MLP neurons of a small language model. Each row is named by its layer, matrix (gate and up: input weights) and neuron, and shows model dimensions 0-159. Each number is 128 + 32 x the weight over its row's rms, rounded and kept within 0 to 255. Numbers have three digits each. A neuron's up and down rows have the sign that makes its largest values positive.
After each neuron's rows, "fires on" lists the tokens most often at its 100 highest values on Wikipedia text that the model never trained on; "fires in" lists the words (lower case) most often at its 100 highest values on Wikipedia text that the model never trained on. A number after a token or word is its count.

L5.gate149:113144121200123153120108112170131158142146081123063140153105139104144128120120115087166094120147142123102124151082162103071128100121163143173169083117135174175116069133118156096142121073180134068120118130144140104103117127185156068136097181057148141161148111132180154102149114144134135153135111098164067141115174137138188087071160122158108087110140149159122219144144125127140056168096076160170131102112109137145067122173165072142144115154153154105096095161189131116218135134131159
L5.up149:076145142118103187157084104156090148130083120081110140113133126069114110137109109131143167170106134083144160070098150158092131148139112059129113059101084128145118204131169112101120102134163060091133154118153099188033101153121161107143127158174113052130116133123128142090155151119111169106117097119175159097099149145151171081096116066092157126110127133126151129101132092137161080158076163150111149101166173142114137147210093113075195126116072137149132194137139138130096100142108159
fires on: " He" 60, " She" 11, " who" 9, "e" 8
fires in: "he" 68, "she" 14, "who" 9

L3.gate367:101109139164158152154058167102148071087135132128122128147148154056165152101120133128136140109163145096165186111107109124123187131075165086126136102125135118121138147085110114079145110081124061155089159171085114105091109159194047160149191092078195162100155138098097135132103086179151130137091165134129131109138129154109111105092163070163138136181126095106116062143099096112177167067149141107162143151158186191143108098182127162151129132146166082113164087124118114090175124108137115
L3.up367:151165146135179180143183136100116121115163159125072114073133180082164132157152130153103150119112132138102112127137063133166061070123151103127171136160144119121113119112109153215155109117175172070131087166078128147148109117186150136151089067085066128152144155136085176106148093121095103133132145133111143120075126148122091150129160168150127144133130163125108134124096094172148144169108108079067093147127125147159141087155156197128114147210094125105180156182168194117088103132165191
fires on: " or" 70, " Or" 25, " Cal" 4
fires in: "or" 56, "original" 8, "order" 7, "organic" 4

L3.gate324:114095087130146122105116135151185069080074142055163107134168161125209157162124172142144095158081143111141167092123128127067130139108165131091104119143138142166085173143129140156148104215121139165110112111018125141176167112161125133118134085098137102104166217102098177118096149119138117190085128091110156110147103155105119166104134126123136136100120133105119074113165115142124097114096104164125120118149101179178146157125087146139129082058140145114068145120203134138141134156193130
L3.up324:047136089124109154123154135115100139142092168054180117115119121116145144149113151127126107096121136147128140138124188089118108121075103140083102128126064109122088120110164168157158141083080174127096138113083091118086119092099148136116204135151116151141148181088077176093114155147137147134113125087120140087196122104144116112108154113064200191116182123098110090118098091162106114069131116197151101181106122179176084152135186100101179171140109132093108109081131070065147116166128127
fires on: "istory" 30, " station" 19, "outh" 10, "ther" 9, "oth" 8
fires in: "history" 30, "station" 19, "other" 9, "youth" 8, "both" 7, "historic" 6

L7.gate126:121169138148135138108158131118090117094038127110152061160081089155076042095131131117123126139228132084161098113094142134112176117085143161156152117126121144120110147120139077134181076092155094133156099137179146162052209073131074102137140087097152152146138136127142126156137173146173140172152129100124119106176191129075117133152087134113162201118157114130130146149092086146124116098123096083143111146181116120115143175094121104125136127131188126171117166126068102141117111192120103
L7.up126:117155160129096128105148114131086129090093122085099099135091124182138113173103097108123199132164114084149133169119135138113143206138111130151094128173080208188126130162086138043097057131154160204113108125156155167128121156094147097150151092122074149143133125131160056178104049142141135058152090136206155151128164172176065137152136117158090146097109185139096153129109110139108124116142102139142060107151137129129128167115116151104135143178097148144143142161128105087159098090148124
fires on: " he" 48, " He" 43, "e" 5
fires in: "he" 94

L5.gate154:173081169100142127115131063126122171107132075156119120093138005108145071136148149077140127120113151111144107091184134095151093090109094163101107125107134205108150107128085112132188096141139125163107116077093109142102123113103129086087170173108114094106131127063166084134153154167187148107122070157115163130101124129086159173074074146107143173098114148109168130171168159135131094197136129082186166078126119107096145122148116113203132129143091161131133128122135175094128115168167145
L5.up154:182149111163148135100160125116095176091127063150137130145042116142124072094133115146116112060141123130145044111106169131108124116095131111145086160182123147132115117202062190091158130172107181150135130160112128141099149173090156164121204123087084107141150093148114090176128129174083112104123134121151138116141139064131153102149130103114146101071095150100095119117139152122162126054052094118143072108165116111112179165138168114153136072144102081073125099117084122131127179113160157
fires on: " he" 61, " He" 10, "hn" 4, " it" 4
fires in: "he" 56, "it" 4

L5.gate180:140129151133108118131088116131125122157114154191160126119113158150144126111108126108147112088130154147164179150128135137104164097081124082130200131107104071112092112090136090131178088165185154060106168189170160159119138082173108122177174090101098155102124104178105119132132141148219175175056135118075148126100112159129116122097097113123139136158128076168153084142140091124132149099082079085170116113139073151148118134162093145170142090140164115045167043116108127156112128087085079
L5.up180:146115113147168048169154094156109139152121108180187128118125155142115141091116134116094082105095164151047217144132112117088110081117157104154164119154122143140118144152135111149172117142097132119177102154139139141146110177113125173102162166151109165165129065156114157059153139151220136107122170084158123148132165136120160163085068154148069141121097114106073084112175106154119142075106068078113137144140098162118145105111167174103163120132182128095198066140142132157125136152067139
fires on: " or" 80, " and" 7, " in" 4
fires in: "or" 56, "original" 10, "and" 7

L5.gate287:147156038156139225163146111201098118137132090137088148149156111087158103146167107086134071128123155130137076142131207125107074136088157097104129114143110146126108126160111091150149124096142058164134138090097139140114101137132108158134115155138142119157128089108101120145154077189080156109144123140182127141104180084099154129078092140216151081107109067184134188141143133142125116147131114131118113126137155186125112084152139107147220161085079100138105127159084183149124113103087129
L5.up287:128095088210131204162109113129162117101158131082120167114080094118130180125110120121154158156105121186145168125113209141112103084131161098161129068083114130161123197159054107089113095161194155116074141120096095171127049112129154108159147119134129147149117102119111112136170111199166142121129081154164129145143137082103183119087068129187155106125093122130113153163077166132136118173108109102103121095116146105143149070140147114161154096121111159092098129203100164122085149143102097
fires on: " It" 59, " it" 34, "t" 6
fires in: "it" 93

L9.gate218:144112125134103108096170143132080117061152152142137076096151152164099190143106123113136148163095189135154097154111173123049136169074140127161101111137138106140196157127161089138185085118120131100113138136114125158075183086130119186127093139122041105194119085075082143177107174157129183161142118115144106168123167114160139146133170112095166156160168108109126133195124139137124157163150097133133143099153080122106045119124109166160068150137126104139163127150168084133214148130111094
L9.up218:163108140169129145223096177145102160117079100141119073147090120089175094080080144115152114108149106132114165093126153135087124143130105107059119168128121111146115162119135158149164068140137114113080139179135124129037154168082175073161057128130139123137128119114129128134085119147121110162140102114113114128099160142099112144090145116153112172105134084089202146137104117180092069086137122098128193150122098135178068151118164087143123104149152191140160108206154071129125173174161165
fires on: " He" 31, " was" 20, " and" 17, "e" 5, " had" 5, " this" 4
fires in: "he" 37, "was" 20, "and" 17, "had" 5, "this" 5

L9.gate150:125125128110160141175082115138125151133131136149026150133070117078149095175141158082155163068127154147134114118124109116151109099126110106132135082101135132187157101099078157132132083091132108133097088068108137147105176165193079087149130153102155107087150081181099115165116062164122122098094120074112120125088096172168138119103075119118176154134095135062190120134112129094154126186167098118093154134106135122125112142184114132143099124078141088108022205145146122150153104170134124
L9.up150:158116215121184151135158099147132151054127153166101097165122099126083166127141117105093069109160133102142156094077141096166165146126185160186100195140163157114124081091208138150158097145173140147185117161081117116147156113173170091083096120134087142150137101091091172139129145126142112059127110108120062131155117141092146104169108102146105186170102189150073132168130143099199080129188113098116136136093154153105127145166116097159100137139081125157115112152107107149104098092149135
fires on: " to" 31, "ated" 15, " also" 9, " only" 8, "t" 6, "ually" 6
fires in: "to" 30, "located" 15, "also" 9, "only" 8, "usually" 4, "have" 4

L8.gate237:164116139088090064165104103105169162151124118108110133119085128153149130068113173085143143155145161109165155078176141129134114187127135131089205101168085138140125127130196127146186139088133152075130103126096130147164143092185125127140067136112208081127189126093120160130107174116088130108165091154088136162121146124109118076166170124123115136131103210110153116142095101117142136117137094057117125186136111074107106139143101116104104137165146160199083085152071037143126113089123135
L8.up237:149137124095099131038130104154149141091069176178104194152106126134126127104110096139127115115137107040134085117122127104119105130148083144095166152188136088097102117119164134124134103116156126057147120121119103137065141111129144131119054204120126116088104105131167167173142130043117154099133158160099085161112116172103184050066142130140092135070125100162155131135125118130077125184138126095136166158090113182126119050129103112069170110183100140130107139128108104103124120117147190
fires on: " a" 64, "ec" 16
fires in: "a" 35, "species" 10, "away" 5

L3.gate281:097124108181143109123157090103134080123079163078079166113122101122147139129188145143121164133136135103117101134069150130181127132122105132084112153097102167048082137093089098168114161085186137114116177103114172169172149142168153095178069145116134094172138178133116132122159127139138125161082101098163157126133173127141166149136146098147137113155139138148159123133154100129128134174127098157154104012081089050070171151110128143136144108068096027122155149145121134164174158147159110
L3.up281:177098142145092097149133121176125120137161117143121155080147116144102165103073143113065133145097132108119105112057109118159143127115158134145117182073084183115154114142150126135134207187056097104099089183124104138123147138164120093107167191086145121094119174119104075163163145143175113138137109114159155133150170172125087134182109149167060137122137141104156080183119112182152101127136130166072126124100119145154045129114090121104120143064095179103109138120131149198125111070069073
fires on: " year" 21, "al" 21, " years" 13, "ward" 12, "als" 9
fires in: "year" 20, "years" 13, "award" 12, "goals" 9, "goal" 7, "awards" 6

L9.gate125:144110141151132149081120175058137153092138209110087171130102142158137076102114096139131123179136148117119089130088123182146108078131146120160140071179110109070139138167160124118127170133113137070155138141134136198137145106115134109155121215118144073133113191103145189146130122124132143123160175113197196114157129140194143142129146163126145164113157087144099074176054158162118141123154137141099099175100141098116178194127128174069164153134165099148171141105123093086191129132118144
L9.up125:174107087118065154132095145083118128151148215072147160092096130109143117184166067135150158155066127143119152130136136151110103140097084160130172137087118143086132160147165043119096155126173088125108086150121118147141131115117135120101164124139174139117048182120121122095154106123181139163124181126110130119174132163137096147131104168165179136116194170132088128130050124122095124139121160077106128089160109140104150122129077101055070099190098170138132092113143117145134153131155035
fires on: " years" 29, "s" 15, "ions" 8, "ays" 7, "anc" 7, " year" 5
fires in: "years" 29, "months" 7, "hours" 6, "days" 5, "year" 5

L3.gate378:121094156145155158139084159130121136082089173137073125137159112149159105140115091097133177143151132046198096141070104080110058124108184136123131095154161166177134142128133136105139179113170175156114104112176090173115097119138124161070106160135112130182100149192140135137099102120126124146165104147130120140160227109121110109096194132100139093113090115145160148150093167178186060159101126162136107104150100196146109181099180092109117095130104107162087089127159155160105075136146134
L3.up378:142121156169114110152103126124076178097139158047162124123069113171110129082124124129176144080102170122143077085083105151086132159134090123135122102106146131111172146119167130128128133208075100149173138134145162142124160126138125158196137121081152145131132133147129095068194100127174096076140106081148124082080121168112096163134115127071137116098132132161067194148164070134073104116056113108172097111115091089130123148124097060098129147171109121175221156123096142140144088119141114
fires on: " He" 64, "ed" 11, "ced" 8, " career" 4, "e" 4
fires in: "he" 59, "preceded" 11, "started" 7, "career" 4, "health" 4

L3.gate180:138185143075113098127153092163149130149111141125120055117100124055152143100127166126129064149153148107111100141094192106138185119131114163127150139159139114200109110147113144097126076127110162115151116144139128112111160126099204140143117119140087143099178046206105121113153139082103132098134183118088141089079108128170096088100137087098119109128129144133110129084123119115133056128108147050097192102092054157121052120090157125205083136115122098155099105156117181135151112116136076
L3.up180:131150145101112089120159085115183166125144123172198176117138134071128086096133145130131128130130143146083171091086129117143129110147146143092153172147173125146079160188086135163201113164194157109105073135159161138137094080085143145169075103120126128108104100144116161159138143083114140098077141178089088092138162176148152100132108124173085090115088131100118128075135207148140122169098105095110131116140099107112104093196087109183166147191145139125065131107113165155072102064156088
fires on: " one" 56, "о" 15, "ne" 8, "у" 4, "n" 4
fires in: "one" 64

L5.gate295:127104081132128110062074100111163105146134139093096076086098171149096090095113161145108131140145123111103117148101156096135076194133169125173124091124124101149109173166072129132153181200143116159118124069181107171094166144131161128152098125109128135137112140120237068131149177137155126114115122170093197099116192109100192165125135143165134161132131141209080121186096128104148161181143100159151077113068121157129134090162115137142125132143111128126076140137092102093188145137129094
L5.up295:077159101163180105078072155113166191118130134138140112138109105143179091093166147109127120089149126121103123156162122157135137154133214116109128176112126133089178117184114177130152161146066104079025080178125099117133117148158073067113140119109162160114098172145114068121142106107101155135093165144125141093119098200181116142147173121107122126177139093125143137146151108120127114130096142137096081134151087118055117143161185119135101056080119108126194184151102076110120150111120108
fires on: " years" 36, " year" 26, "am" 10, "ing" 5
fires in: "years" 36, "year" 25, "tournament" 5, "swing" 5

L5.gate310:104082140084180094120157157144102143124189180130146100161088138073115122102149119152124031138073155168151095112095177119166111107082146179138125173131151109185057091139090154113124086127144187099150130148152071133113144148144163153141162105109099141186119125149118180138098126124151167114129134123176116086063112149102174138122158181159167115134093094074115172169142146144168131097140079088118133134138118096148108046146061115168105177124111129104092105133129127107074107053096149
L5.up310:072115159125114106190174097116074123132128093101112119133109118135123087101138169116169112160079140101136128094113172137157144152169136071139136170045100103169098121121149201130172097139162113083167139169124112148161138115110163088111160106162129065079144100044141083086101117175138142182145137167106140159158064068163127069112097218114176075153141154090146130125105137195120143137123123116093133092162089109138169123108111133171119104125141114146089178130077106148181122106162103
fires on: " This" 30, "ach" 26, "id" 6, " this" 5, "ne" 5
fires in: "this" 37, "each" 26, "that" 5, "individuals" 5, "one" 5, "same" 4